Weights of a small GPT-style language model, trained from scratch on English Wikipedia.
Size: 15 layers, width 256, 2 heads of 128, MLP 1024 GELU, vocabulary 512.
Architecture: LayerNorm before each block, learned positions, no biases in attention or MLP, tied embeddings.
Training: a variant of Adam for these matrices, 548M tokens, 8364 steps.
MLP neurons of a small language model. Each row is named by its layer, matrix (up: input weights) and neuron, and shows model dimensions 48-143. Each number is 128 + 24 x the weight over its row's rms, rounded and kept within 0 to 255.
Before each neuron's rows, "fires on" lists the tokens most often at its 100 highest values on Wikipedia text that the model never trained on. A number after a token or word is its count.

fires on: "e" 44, "s" 7, "d" 5, "to " 5
L7.up331 [121 112 167 157 139 147 123  88 125  93 143 133 158 154 141 119 141 130 156 103 130 159 118 135 128 119 140 122 132 130  91 153 117 155 125 105 104 142 117 116  76 135 109 132 146 108 118 128 166 127 143 152 128  94 137 102 133 124 130 157 138 119 112 108 143 150 141 141 133 170  76 112 109 127 127 139 135 103 142 137 123 116 164 114 133 153 125 140  89 120 132 153 128 149 110 134]

fires on: "ar" 18, "b" 16, "r" 9, "ad" 6, "er" 5
L11.up803 [118 132 122 184 109 147  95 106  77 164 101 120 133 136 155 122 132 165 112 126  98 108 109 133 118  97 126 101 126 142 163 197 125 183 128 182 139 120 103 153 138  89 138 145  98 124 133 106 120 115 108 135 140  87 120 128  95 141  89  98 145  66 130 150 130 147 125 126 153 157 114  89 107 134  95 132 117 137 169 144 140 137 108 155 150 124 113 135 143 107 110 103 120 105  85 133]

fires on: "ed" 13, "h" 10, "est" 8, "p" 7, "em" 6, "es" 6
L6.up682 [135 150 136 124 152 116 113 189  75  93 112 122 132 124 138 137 140 193 192 132 139 166 128 143 132 144 120  96 141 119 134 101 118 168 101 117 153 108 170 132 119 129 154 109  94 116 117 131 130 128 130  96 113  82 128 127 141 132  96 126 172  82  58 124 141 128 151 108  99 173 125 128 168 136 123 126 115 139 170 154  93 166 151 155  83  73 151 149 106 102 141 134 121 122 114 147]

fires on: "and " 62, ", " 26, "), " 6
L6.up274 [117  97  54 141 137 120 157 148 140 103 147 138 111 137 102 123 137 132 131 133 118 151 138 152 141 156 156 111 136 109 116 131 114 143 127 128 161 174 122 155 100 146 169 141 129 132 102 101  84 162 128 129 131 139 179 127 146 102 171 168 147 115 117 134 150 101 104 131 113  95 120  97 144 126 137 175 122 126 130 124 148 120 136 115 118 140 148 138 129 118 149 184 131 134 143 116]

fires on: "s" 26, "er" 20, "h" 15, "S" 10, "ch" 8, "os" 4
L11.up156 [121 108  96 138 113 107 134 103 163 113 151 121 153 133 159 104 126 109 118 143 102 144 107 161 140 159 112  89 118 144 143 159 132 140  86 135 104 122 152 101  99 185 127 114 168 128 127  88  93 103  87 157 142 112 171 139  99 111 157 144 101 158  86 111 133 146 147 141 119 138  97 113 111 125  90 115 119 126 112 119 102 139 100 124 156 154  98 110 115  83 129 139 151 152 134 123]

fires on: "s" 36, "ing " 16, "d " 13, "S" 10, "ic " 9
L5.up796 [137  95  81 109 101 103 112 131 164 121 118 115 160 146 104  91 150 148 141 172 130 131 103  80 125 173 109  89 128 148 111 139 109 109 131 172  87 117 146 130 111 122 141 143 135  95 123 106 133 126 134 139 132 122 111 124 152 110 140 160 147 157 123 128 168 120 156 140 155  93 104  75 139 129 102  87 152 129 137 107 146 118  88 118 156 147 104 133 124 120 159 124 132 160 115 143]

fires on: "h" 30, "ing " 21, "b" 11, "d" 7, "w" 6
L5.up208 [116 116 120 125  69 110 140 108 130 128 126 126 124 125 119  87 123 159 145 181 118 134 152 102 117 138  85 141  85 182 120 122 129  85 186 152  97 167  89 146 143 139 112 116 159 145  93 134 106 150 117 103 123 132 116 154 144 161 120  80 128 125 121 124  90 109 111 149 135  95 131 159 103 151 178 143 100 126 161 126 156 130  98  96  94 174 139 103 127 120 151 129 118 146 105 129]

fires on: "g" 21, "| " 19, "p" 10, "h" 8, "w" 7, "W" 4
L6.up810 [139 109 137 120  98 180 139  98 116 134 131 153 100 120 136  94 164 133 119 126  91 111 161 111 127 112 137 129 149 115 131 156 152 111 152 173 142 178  77 131 142 138 135  98 151 112 137 135 112 151 114 184 121 154 138 163 137 138  88 118 140 120 146  90 145 142 117 113 131 104 153 100 120 149 142 112  96 128 120 114 165 155 114 115 104 136 151 102 128 151 125 131 109 123 134 145]

fires on: "c" 27, "in" 20, "sh" 16, "un" 10
L10.up142 [137 116 138 135 126 168 117 115 101 125 109 154 115 101 139 122 173 118 160 166 120 162 112 162 104 110 116 133 136  84 107 186 101 155 125 126 177 161  81  89  95 105 167 102 110 131 155 159 177  93 134 119 122 107 161 146 122 104 122 101 148 121 157 136 144 157 141 109 181  99 128  68 181 132 119 148 125 154 126 165 113 143 122 159 131 148 129 119 121 104  87 117  91  81  99 107]

fires on: "m" 58, "g" 8, "is" 4, "b" 4
L7.up962 [149 103 139 130  59 119 140 138 101 150 154  98 127 154 118 123 142 142 162 151 112 141 111 109 109 153 168 140 148 123 146 121  98 140 110 146 143 124 145 145 113 151 183 103 192 138 107 147 171 144 143 121 135 132 118 151 151 122 110 154 135  78 119 125  89  90 132 167 122 150 125 113  86 119 118 150 116  88 124 159 103 173 111 109 131 148 134 137  85  82 149 128 134  82 136 131]

fires on: "d" 26, "i" 21, "en" 15, "n" 8, "e " 8, "on" 6
L6.up802 [146 124 125 107 124 130 120 124 125 133 112 127 167 148 127 100 118 128 106 134 163 170  90 130 134 137 132 127 144 149 119 116 122 135 167 137 131 165 147 143 143 161 141  80 131 152 152 120 122 147 136 130 104  99 123  82 131 161 138  94 156 103  82 111  81 122 152 158 200 100 129 144 122 165  91 100 158 146 123 169 114 144 124 112 177  97 165 137 121  99 137 152 158 103 106 151]

fires on: "'" 29, "l" 17, "i" 11, "ar" 5
L11.up809 [137 105 179 103 101 143 114 111 110 108 136 113 176  93 140 124 115 142 131 169 152 130 113 131 146 187 134 104 119  84 125 177  78 119 106 154 115 175 100 116 147 129 139 107  99 132 113 157 142 103 146 175 121 132 108 118 118 127 154 178 113  81  86 154 141  77 127 165 131  86  95 126  88 120 130 177 152 148  88 188 109 128 140 137  98 125 136  97 132 122 127 192  80 129 130 133]

fires on: "d" 19, "as" 12, "ou" 10, "por" 9
L10.up931 [142 140 162 163 147 122 117 134 134 122  71 114 153 139 136 128 145 170 151 168 136 123 143 158 138 105 145  90 132 132 125 129  91 141 136 131 157 132  93 136 123 175  96 105 132  43 137 119 105 164 138 128 115  62 149 114  92 130 163 159 138 114  70 117  88 162  91 150  93 109 112 146 161 176 158 105  55 146 113 135 112 140 100 107 161  88 130 101  89 118 144 159 152 120 106 114]

fires on: "ur" 36, "g" 15, "e " 13, "r" 8, "ov" 6
L10.up568 [150  96 128  92 102 136  82 144  75 141 111 103 159 176 153 138 124 132 112 151 124 138 184 132 142 114 111 104 149 135  74 117 147  87 136 133 138 124 117 146  72 142 179 134 115 128 119 131 158 129 128 160 120 122 126  99 129 159 136 102 148 121 116 124 126 117 180 164 148 118 118 132 122 112 134 128  88 157 145 111 135 118 153 107 192 114 120 128 120  96  81 103 126  84 118 168]

fires on: "d" 13, "e" 10, "F" 9, "l" 9, "b" 9, "S" 8
L10.up624 [114  88 122 138 116 188 109 119 161 119 125  96 152 140 147  87 135 156 109 110  90 150 146 129 127 146  89  93 121 131 121  55 106 115 101 121 155 166 131 143 140  97 175 127 136 109 135 177 108 132 147 140 133  67 101 125  93 100 132  95 129 123  77 118 132 176 115 133 138 138 123 116  92 174 135 150 161 119 150 145 187 105 134 124 126 125 154 138 153 133 140 131 141 117  69 120]

fires on: "t" 64, "el" 13, "e" 9, ", " 7
L5.up812 [113 160  77 157 108 128 130 102 116 123 130 145 126 106 127  92 138 157 136 133  94 152 127 154 163 145 165 169 171  99 128 141 131 125 106 167 150 170  95 143 157 155 152 134 105 141 115 118  96 107 113 167 163 121 115 141 122 136 134 160 134 103 135 134 140 102 141 145 151  98 158  86 168 131 104 181 150 150 146 117 100 113 143 139 138 174 134 132 130 143 143 174  94 104 117  78]

fires on: "of " 34, "| " 12, ". " 9, ", " 8, " " 5, "y" 5
L5.up32 [143 107 132 142  94 135 152 127  78 136 123 117 131 202  88 117 144 151 110 153 116 153 132  95 113 150 125 120 164 133 127 128  86 138 151 143 170 150 133 127 115 155 124 127 119 126 134 112 123 119 126 148 150  80 141 119 164 185 133 148 136 126 173 121 123 137 122 121 140 137 123 102  91 110  70 133 108 118 134 139  94  83 145 132  97 139 145 160  88 105 116 142 115 121  37 126]

fires on: "ak" 21, "i" 13, "b" 11, "id" 10, "d" 8
L9.up596 [135 104 114 160  83 127 113 113 111 165 124 152 148 147 154 145 125 152 152 168 137 108 100 159 108 131 133 127 126 133 131  94 134  90  88 147 128 102  84 115  91 108 164 170 114 115 165 164 128 118 128 135 159 114 116 157 138 117 174 130 152 112 106 127 128 127 115 132 108 151 101 171 132 143  80 109  94 111 134 164 140 114 160  81 118 153 155 101 123 113 143 132  84 100 135 112]

fires on: "u" 27, "ent" 14, "ou" 10, "d" 10, "t" 9, "us" 6
L9.up378 [123 150 141 117 118  90  90 105 115 135 126 104 155 153 140 124 160 112 139 146 161 127 121 131 160 125  98  90 121 126 139 136 125 121 109  97 153 143 125 106 119 143 144 106 158 118 137 152 120 169 105 116 112 100 124 140 127 189 142 131 126  94  82  78 126 159 121 147  86  88 127  72 118 138 155 147 137 151 126 164 151 128  76 106 161  91 133 121 127  98 153 166 136 148 137 100]

fires on: "Al" 31, "Th" 25, "al" 7, "ug" 7, "ou" 6
L5.up708 [158 112 119 149 130 153 134 104 113 145 162 102 123 158 130 136 143 112 175  99 160 114 124 140 139 151 134  78 156  95 127 117 142 103 123 162 159 116 130 145  92 105 124 115 149 110 161 134 168 168 123 101 129 143 121 121 118 117 151 108 153 122 118 127 156  80 106 133 140  68 135 121  86 116  81 130  97 153  96 137 131  66 104 102 104 103 175 139  83 135  95 119  94 107 110 125]

fires on: "en" 18, "i" 11, "ers" 11, "is" 10, "p" 10
L7.up594 [136 135 137 106 131 111 103 117 101 118 108 144 159 175 129 132 130 132 123 133 123 111 116 167 117 139 152 122 168 135 144 164 121 158  88 211 105 158 159 127 101 154 136 125 158 145 123 131 115 124  68 148 194  99 107  94 123  78 141 147 162 124  96  99 132 137 153 109 167 119 138 112 136 143 129 116 103 127 158 123 114  94 132 146 138 114 122  68 137 130 108 131  80 103 110  96]

fires on: "h" 26, "d" 12, "e" 11, "th" 8, "f" 8, "ou" 6
L7.up432 [117 142 160 158 131 127 118 134 122 156 137 135 124 128 148 170 134 206 196 135 126 157 110 158  94 150 147 144 129 125 102 129 130 117 104 151  98 134 166 118 125 117 133  98 179 115  85 125 132 132 132 127 143  86 165 130 101 125 103 123 148  99 133 119  84 114 157 131 151 135  92 126 143 141 148 122  98 150 125 151 116 145 120 134 126 127 161 106 125 158 147 129 112  93  96 108]

fires on: "ard" 17, "9" 12, "z" 9, "4" 8, "8" 6, "d" 6
L5.up483 [133 114 151 138 108 192 138 116  88 111 134 129 162 117  94  98 176 151 107 156 124 159 148 116 140 130 120 154 165 109 120 130 105 147  99 115 183 157 146 114 134 133 144 126 131 107 142 138  89 133 138 182 151 102 152 113 156 147 106 146 129  92 154 102 161 155 146 139 155 127 116 132 113 141 116 117  79  85 122 105 100  95 162 178  84 155 131 136  99 112 134 137 148 108  48 104]

fires on: "c" 40, "ch" 14, "d" 9, "ig" 5, "sh" 5
L5.up533 [171 126 148 155 103 169 122 120 148 162 167 122 131 118 179 107 179 132 136 151 153 146 126 169 135 171 134 124 128 125 114 155 102 150 119 118 109 145 105 143  97 135 133 119 118 101 122 165 190 118 106 144 115 127 173 114 126 152 131 113 146 111 127 112  89 162 193  95 131 134  80  91 154 138 119 168 151 111 161 161 108 143  93 178 129 146 138 138 111  85 126 122 107 124 119 152]

fires on: "e" 35, "g" 12, "| " 11, "er" 6, "d" 5
L10.up977 [165  87 138 125 119 140 114 155 147 147 121  98 136 165 145 165 116 115 121  90 101 112 139 146 155 116 108 126 118 116 102 126 100 161 130 157 151 138  97 155 124 165 163 127 157 115 124 132 100 127 121 140 161  97 117 150 110 128 155  93 123 121 108 123 114 124 113 134 110 147 117 118 122 153 119 144 107 133 163 151 161  95 131 119 118 146  90 102 140 128 110 122 115 133  85 120]

fires on: "us" 29, "on" 24, "ti" 15, "is" 6, "en" 5
L7.up677 [166 103 154 117 173 122  97 134 134 140 135 159 141 131 153 138 170 134 104 139 131 143 160 167 124 120 139 108 149 168 106 157 117 151 139 178 119 146 156 135 104 123 130 148 163 156  76 126 163 140 114 176  99 101 133 120 111 107 148 165 145 121 101 123 107 130 117 154 137 134 146 120 133 172 122  89 100 148 120 124 148 123  98 163 133 111 129 158 105 113  63 142  86 128 116 111]

fires on: "in " 24, " " 15, "===" 14, "in" 7, "| " 7, "L" 6
L9.up1013 [128 113  93 112 123 155  99 112 142 141  97 134 155 121 128 164 156 135 136  84 163 158 119 149 153 115 130 106 154 126  94 125 126 152 143 122 174 157  98 122  88 101 148  84 153 147 121  99 123 128 141 124 133  76 129 116 127 120  99 127 161 132 124 120 145 124 119 114 132 182 151 125 155 150  93 128 139 103 114 134 144 121 154 138 171 164 169  76  63 139 139 130 113 141 131 133]

fires on: "er" 25, "n" 14, "ent" 12, "si" 11, "ed" 10, "ed " 6
L6.up883 [171  90 141 111 146 128  91 135 128 116  89 154 145 161 132 164 123 157 129 142 160 157 119 114 147 140  72 141 116 101  56  98 113 192  79 112 134 129 153 120 133 159 144 144 109 156 102 135 185 102 133 124 130  86 118 102 143 150 115 137 177 118 126 135 131 113 160 116 134 119  93 134 142 101 130 131 122 149 120 135 107 161 117 147 152  96 145 140 111 113 141 144 101 118 134 189]

fires on: "it" 21, "i" 11, "st" 10, "n" 7, "e" 5, "ain" 5
L5.up872 [171 127  91 101 127 128 110 128 141 140 134  98 124 139 153 153 112 139 133 128 128 148 122 178 148 137 116 136 172 167 112 111  96 120 145 176 121  93 137 126 134 122 127 101 137 140  70 161 102 135 133 153 166  98 139 104 113 177 126 129 166 133 116 132  90 120 156 136 153 116 145 147  89 101 125 155 135  98 117 117 110 115 167 129 101 122 119 126 123 121 119 139 101 117 114 112]

fires on: "\n" 39, "| " 33, "|" 25
L2.up21 [134 113 121 116 163 135 105  74 100  96 138 155 139 124 141 141 141 153 164 120 144 148  92 112 201 144 115 110 124 164 128 102 117 152 150 167 143 119 145 183  74 119 144 116 101 138 134 117 130 157 119 166 148 118 142 124 133 152 135  64 157  93 118 141 137 137 129  90 133  99  80 100 140 145 124  95 137 114 102 164 130 128 155 133  99 121 122 125 117 108 123 129 112 146 122 150]

fires on: "A" 67, "en" 7, "|" 7, "ew" 5
L11.up95 [ 87 101  76 118 100 112 113 115 162 162 143 137 139 164 163 148 160 160 125 119 132 145 130 145 140 129 178 137 127 139 127  90 119 164 132 159 161  73 108 130 106 143 139 141 138 132 122 115 117  91 119 137 106 130 151  99  92 137 139 153 152  81  99 118 125 116  98 117 130 124 149 123 154 160 119 129 102 134 145 136 179 110 129  98 162 112 132 120 121 111 135 189  85 112 100 118]

fires on: ", " 27, "b" 15, "1" 11, "2" 10, " " 6, "ber " 6
L6.up11 [112 126  83 133 102 153 129 105  92 163 211 127 128 124 150 101 153  92 128 116 116 136 135 123 139 136  86 127 124 138 125 116  98 153 154 164 137 170 123 158  95 146 122 118 169  96 110 194 135 111 154 196 144 107 151 123 113 129  97 107 121  91 111  97 120 120 116 133  99 122  89 134 100 145 149 174  79 114 173 130 143 166 111 169  98 168 145 132 122 159 144 115 153 112 106 119]

fires on: "ti" 19, "i" 13, "ec" 13, "l" 11, "as" 7, "g" 6
L9.up543 [145 107  96 122 133 156 112  85 121 102 161  73 150 142 129  93 125 132 152 141 168 157 156 127 157 114 121 118 112 122 122 151  54 113 106 153 135 167  63 134 134 140 145  95 113 122 130 138  85 124 128 153 104 113 132 145 123 130 129 111 144 115  74  99 112 103 119 154 143 102 122 125 119 178 123 151 105 136 140 173 172  94  95 117 110 140 163  85 112 126 129 136 123 126 127 120]

fires on: "e" 19, "l" 11, "f" 11, "ow" 11, "C" 6
L9.up566 [141 125 112 106  89 129 134 115 169 103 102 135 118 113 168 180 142 124 120 162 111 119  78 116 132 136 169 124 128 125 102  79  89  76 144 149 125 117 128 164 127 150 138  83 155 132 138 157  91  98  81 164 169 143 121 130  99 136  94 148 145 117 166 137 114 164 145 123  95 126 189 118 147 118 103 141  86 136 135 150 121 134 124 128  94  82  95  80 127 104 136 134 153 126 124 146]

fires on: "el" 35, "st" 25, "n" 11, "es" 5, "t" 4
L7.up268 [120 111 110 103 108 153 121  93 158 165 141 145 143 133 132 133 146 163 136 104 111 143 136 130 166 140 137 102 147 138  85 137 106 124 136 116 132 126  99 140 118  86 146  99 129 129 134 139 101 163 133 122 161 113 104 107 111 137 121 150 154 110 109 118  98  80 168 138 159 157 140 136  88 164  99 168 147  84 110 168 119 105 121 119  46 143 120 120 161 114 106 139 127 123 100 112]

fires on: "e" 22, "n" 16, "sh" 8, "d" 7, "ers" 5, "em" 5
L12.up210 [127 111 147 179 142 126 107  96 128  92 111 138 140 177 138 137 118 145 140 132  96 166 115 140 142 175 112 101 129 114  90 117 125 132 110 139 104 107 114 146 112 141 136 117 121  88  81 101 140  97 166 145 152  90 106 110 121 127 183 126 173 137  95 122 141 122 143 128 163 134  96 113 110 134 145 181 107 132 114 103 127 108 115 148 146 140 141 161 115 153 125 124 106  93 118 105]

fires on: "t" 20, "e" 14, "n " 13, "d" 9, "b" 7
L7.up751 [131 148 157 155 121 150 134 144  91 123 131 109 181 154 155 104 154 212 123 121 128 134 119 113 121 127 121 138 136 126 106 140 136 145 151  96 106 124 108 138 111 154 108  94 133  69 120 140 107 142 103 154 159  82 127  94 113 114 145 110 126 129 119 125 131 123 124 148 169 141 108 130 104 161  94 132 155 141 181 126 167 116 182 101 100 176 146 158 103 137  84 116 119 160 119  96]

fires on: "i" 14, "e" 11, "ro" 10, "pl" 10, "el" 8, "l" 5
L11.up471 [103  88 172 127 108 139 120 122 111 141 109 102 130 119 140 142 150 136 129 123 157 144 119 133 134 155 158  59 126 128 162 132 104 143 128 141 139 149 121 147 146 136 140 116  95 117 112 149  82 105  82 167 116 135  85  98 126 109 136 136 180 131 128 154 142 126 108 177 180  90 116 111 165 133 136 150 118 131 130 134 102 102 129 101 117 125 132 123 142  86 124 132 101 147  79 130]

fires on: "to " 31, "and " 14, "y" 14, "e" 11
L10.up105 [125  86 120 146 128 154 107 157 130 132 151 143 137 141 125 131 131 164 122  91 114 146 129 141 176 159 130 113 130 108 119 141 142 179 100 177 181 154 137 151 144 108 142 112 133  97 111 106 132 119 126 112 128  91 116  85 146  98 102 137 129 116 121 118 159 113 107 135 118 104 101 132 145 125  99 132 128 161 138 157 137 111 131 119 100 147 177 119 118 131 152 180  95 121 127  97]

fires on: "di" 21, "ow" 14, "e" 11, "t" 7, "ov" 6
L9.up13 [158  87  98 144 135  96  62  87 141 124 159 121 166 174 147 158 133 149 129 156 135 148 137 116 132 105 144  90 128 105  83 125  83 133 141 145  85 110 164 158 146 132 100 101 156 128 174 103  96 146 111 131 136  87 132 144 106 120 127 168 142 133 101  97 120 155 110 141 100 109 132 118  67 113 140 157 129 147 179 164 119 140 102 141 128  81 142 135 141 141 115 116 140  85  99 142]

fires on: "ac" 19, "li" 12, "s" 8, "ag" 6, "av" 5, "g" 5
L12.up517 [117 132 132 101 138 123 101  86 103 119 181 122 171 147 131 100 154 127 108 137 133 157 101 136 120 103 122 110 133  93 109 153 122 168  94 140 165 156  52 142 107 130 119 123 152 124 140 118 116 118  91 136 112  98 151 126 136 102 105 153 135 149 145 111 122 130 138 156 118 126 133  93 139 163 115 116 151 102 161 118 154 174  98 133 100 116 137  66 103 137 121 135 147 132 102 202]

fires on: "igh" 17, "n" 15, "it" 12, "d " 12, "ed " 10, "ing " 7
L5.up335 [123 110 104  77 106 112  94  95 149 146 128 132  84 160 130  84 136 162 135 146 131 141  96  93 135 188 118 133 121 147  80 125 115 142 128 142 121 141 102 140 123 139 113 128 152 127 117 164 134 129 120 144 137 117  96 115 104 147  58 162 144 116 135 103 135 120 128 199 156 123 108 100  98 104 135  88 149 137 185 149 136 137  94 185 120 105 125 144 101 129 146 147 126  85 142 138]

fires on: "b" 12, "of" 10, "h" 9, "ed " 7, "s " 7, "his " 7
L6.up492 [131  87  98 139 143 122 111 110  92 165 133 146 134 146 121 144 140 145 123 104  73 133 148 224 164 135 120  90 132  88 117 147 116 137  98 168 134 180 104 154 125 137 138  86 155  83 109 124  57 144 117 156 130  95 148 134 131 149 102 176 134  83 123 134 103 130 156 117 149 107  76 109 119  99  74 145 113 139 148 149 123 106 113 101 130 138 156 171 140 126 112 164 154 113 118 148]

fires on: "m" 20, "w" 16, "y" 14, "g" 6, "ch" 4, "th" 4
L9.up171 [133 145 140 113 105 133 122 129 119 151 152 112 167 144 134 125 152 125 136 133 110 143 118 107 121 163 141 107  96 131 123 100 106 148  94 123 173 140 129 157 100 178 122 152 183 170  85 152 139 128 104 135 126 112 162 168 116 149 127 107 128 118 148 122  92 103 171 127 121 146 145 115 104 122  88 156 100 153 111 167  87 124 156 108 116 154 118  88 113  92 144 169 182 114 138 157]

fires on: "pl" 15, "a" 15, "ap" 13, "E" 7, "S" 7, "th" 6
L11.up958 [161 139  62 119 123 133 115 125 163 182 170 123 137 134 112  70 154 123 127 125 113 135 130 155 192 103 130 117 147 147 114 143 125  80 125 177 119 134 134 123 110 134 144 114 140 122  97 129  93 136 146 152 106 104 166 151 144 125 137 112 131 130 124 129 114 102  77 104 141 134 120 107 125 115 101 139 104 149 133 125 118 112 139  90 122 141 172  89 121 152 123 175 120 161 130 131]

fires on: "g" 18, "r" 13, "th" 12, "en" 8, "m" 7, "i" 6
L10.up26 [137 108 149 124 104 126 130 148  92 109 115 132 148  92 131 153 151 151 129 137 169 146 146 164 143 145 105 133 153 102 104 157 124 109 107 146 114 136 121 116 106 181 162 105 133 126 117 136  97 164 128 146 119 124 108 101 113 126 117 123 148 142 123 144 109 114 202 171 126 135 130 134 121 143 128 147 133 172 149  92 139 139 119 108 146 120 136 137 120 105  97  93  92 105 148 118]

fires on: ": " 72, "; " 22, "\n" 4
L2.up359 [149 104 154 125 167 116 131  98 112 132 169  94 149 139 141 127 130 116 175 137 163 185 131 128 157 171 130 107 147 158 133 162 106 138 191 162 176 136 115 146  85 116 124 127 109 116 125 121 119 119 128 159 164 124 172  87 127 170 151 132 147 102 184 123 134 141 135 131 163 125  59  92  92 132 144 113 179 115 139 132  94 117 119  91  99 155 119 131 118 141 124  87 116 140 110 136]

fires on: "E" 23, "al " 18, "===" 13, "S" 10, " " 7, "ew " 7
L7.up70 [114 127  61 126 142 128 114 109 149 127 155 102 150 100 100 109 153 115 102 125 122 123 129 116 160 167  98 123 156 154  79 141 131  94 108 113 179 162 110 107 107 162 125  87 156 137 107 119 104 140 108 120 135 103 158 127 124 117 106 131 124 134 157 112 132 135 121 117 153 104 130 143 150 141 135 132  77  83 112  91 133 126 113 133 200 128 152 103 118 136 146 106 113 135 129 141]

fires on: "an" 16, "i" 14, "m" 9, "o" 7, "er" 7, "d" 5
L7.up301 [169 127 171  99  82 107 150 104 129 146 146 157 108 155 154 102 138 144 161 137 121 166  96 127 147 152 132 115 172 106 127 104  99 133  71 128 133 110 108 142  81 142 127 173 135  86 151 156 145 124 173 141 130 113 135 149 139 136 159 122 150  98 129 126 122 112 110 143 142 106 116 137 123 178 117 153 160 117 114 138 117 101 101  96 153  98 142  80 126 106 113 141 105  87 100 144]

fires on: "in" 17, "t" 12, "r" 11, "ag" 10, "er" 7
L10.up128 [131 116 133 141 146  98  81 119  76 133 101 126 154 127 125 171 170 139 175 117  93 137  93 157 141 133 126  93 160 119 124 155 132 149  99 150 123  75 127 139 103 125 112 109 121 159  81 100 144 129 133 149 176 111 138 118 127 167 115 111 155  67 127 122 119 121  93 105 152 117 103  86  86 154 120 102 137 120 152 151 158 116 106 161 160 164 115 137 129 108  74 127 146 131 150 144]

fires on: "| " 45, ": " 30, "; " 16, "\n" 9
L2.up873 [168  90 103  71 130 180 131  99 106 129 127 112 155 134 134 127 132 103 165  97 152 187 128 119 176 152 137 118 109 123 132 136 136 156 166 146 143 146 135 167 113 115 121 126 151 141 121 119 128 130 114 157 174  96 114 138 131 164 112  95 131  89 154 124 121  97 129 135 138 117  88  90 104 115 117 115 137 108 120 137  74 103 129  96 119 166 145 155 119 110 150 121 136 102 114 156]

fires on: ", " 35, "s " 17, "es " 10, "ers " 5, "ia " 4
L7.up431 [118 118 107 146 126 102 140 142 115 116 148  73 159 123 120 123 147 131 156 105 143 141  92 167 160 124 150  78 137 154  83  96 115 157 141 166 170 155 140 165  71 115 169 105 154 129 139 124 126 157 103 153 152 112 180 138 138 162 108  96 130 126 131 130 127 108 107 115 127 100 113 131 103 124 151 153 124  46 101 126 137 148 147 139 135 107 163 127 112  88 144 167  99 124 126 112]

fires on: "the" 18, "h" 15, "b" 11, "im" 8, "th" 7, "in" 7
L7.up481 [104  83 122 148 138 132 133 139 147 145 150 164 141 137 153 120 155 187 150 108  73 126 112 143 109 150 186 104 165 129  54 140 133 135 125 128  96 142 143 125 103 138 126 108 199  88 108  65 102 123 127 120 132 117 136 126 100 126  78 144 126 145 122 133 115 155 154 143 159 140  97 133 100 124 111 161 174 108 116 114 128 100 160 134 113 159 135 152 119 135 101 133 157  89  94 120]

fires on: "n" 18, "on" 18, "en" 14, "ew" 9, "si" 8, "ent " 5
L5.up504 [142 151 139  71 114 141 133 159  98 127 104 137 133 155 152 118 134 143 114 157 129 159 119 146 124 150 121 103 153 136  59  99 130 175 144 113 165 119 139 136 123 160 111 138 129 152 121 144 142 121 122 109 126  84 116 101 123 137 143 114 150 138 135 117 109 125 136 159 135 101 100 129  98 116 132 103 114 146 156 135 149 120 108 112 147  61 143 108 103 136 108 122 120 113 103 141]

fires on: "e" 19, "k" 14, "ow" 10, "0" 9, "ep" 7
L9.up348 [154 145 128 121 130 169 101  87 156 130 120 136 141 177 147 176 147 102  89 133 139 147  92  91 147 162 154 113 118  91 140  92  85 120 141 125 132 119 122 150 121 140 131 104 152 153 185 138 124 107 147 114 185 124 144 136 102 119 103 149 134 112 100 105 133 124 116 121  64 153 140 138 100 157 133 158 102  94 126 155 145 142 109  95 135  89 120 119 109  96 142 130 154 110 108 146]

fires on: "iv" 18, "b" 14, "g" 13, "is" 9, "s" 4
L12.up125 [ 95 142 113  97 143 124 114 113  78 136 140 135 115 147 150 121 136 143 107 145 106 139 119 129 118 120 100 137 127  86  75 145 116 131 154 138 147 159 157 123 127 131 112 112 142 151 104 143 127 127  84 125 124  58 163 107 122 156  87 140 124 125 157 115 115 102 105 158 143 162  95  99 117 162 104 132 138 135 119 131 142 187 118 138 110 139 166  98 146 167 104 130 180 144  89 100]

fires on: "ed " 16, "c" 15, "and " 13, "- " 9, "t " 8
L5.up925 [134  58 112 130 147 127 137 134 186 156 159 110 137 123 140  87 147 109 173 122 144 124 161 123 119 122 142 120 125 105 107 129 112 107 153  92 130 151 141 137  99 140 162 146 141 111 119 125 127 149 142 115 134 112 119 126 124 116 169 136 162 135 102 133 151 129 137 123 114  86 111  68 140 131 126 147 110 149 132 168 107  95 109 113 153 152 156 107 104 121 138 138 122 119 106 153]

fires on: "of " 23, "D" 14, "d" 8, "R" 7, ", " 5, "8" 5
L5.up649 [127 112 140 146  92 132 130 125  77 173 134 110 136 138 115 125 132 167 116 139 114 102 150 124 112 144 105 128 172 120 135 126 108 139 123 133 171 150 147 107 146 160 133 106 136 115 138 125 123 138 111 131 128 123 150 110 137 125 135 137  85 131 170  97 123 125 133 140 108 110 148 104 108 107  59 126  68 127 146 106 108 102 113 131 109 119 141 125  84 108 150 146 146 119  76 126]

fires on: "of " 54, "al " 11, " " 9, "un" 5, "in" 5, "ity " 4
L6.up1002 [123 121  92 172 151 104 100 100 142 120 122 124 199 131 138 142 115 140 107 122 155 188 150 142 123 161  83 155 165 110  85 127 129 147 117 130 124 163 104 122 116 140 152 134 110 138 120 113 114 116 118 156 147 130 142  86 121 107 124 116 162  92 122 108 121 174 156 129 127  98  87 105 107 103 120  86  70 127 130 109 111 133  99 131 167 125 199 112 144 118 130 121 117 122 102 166]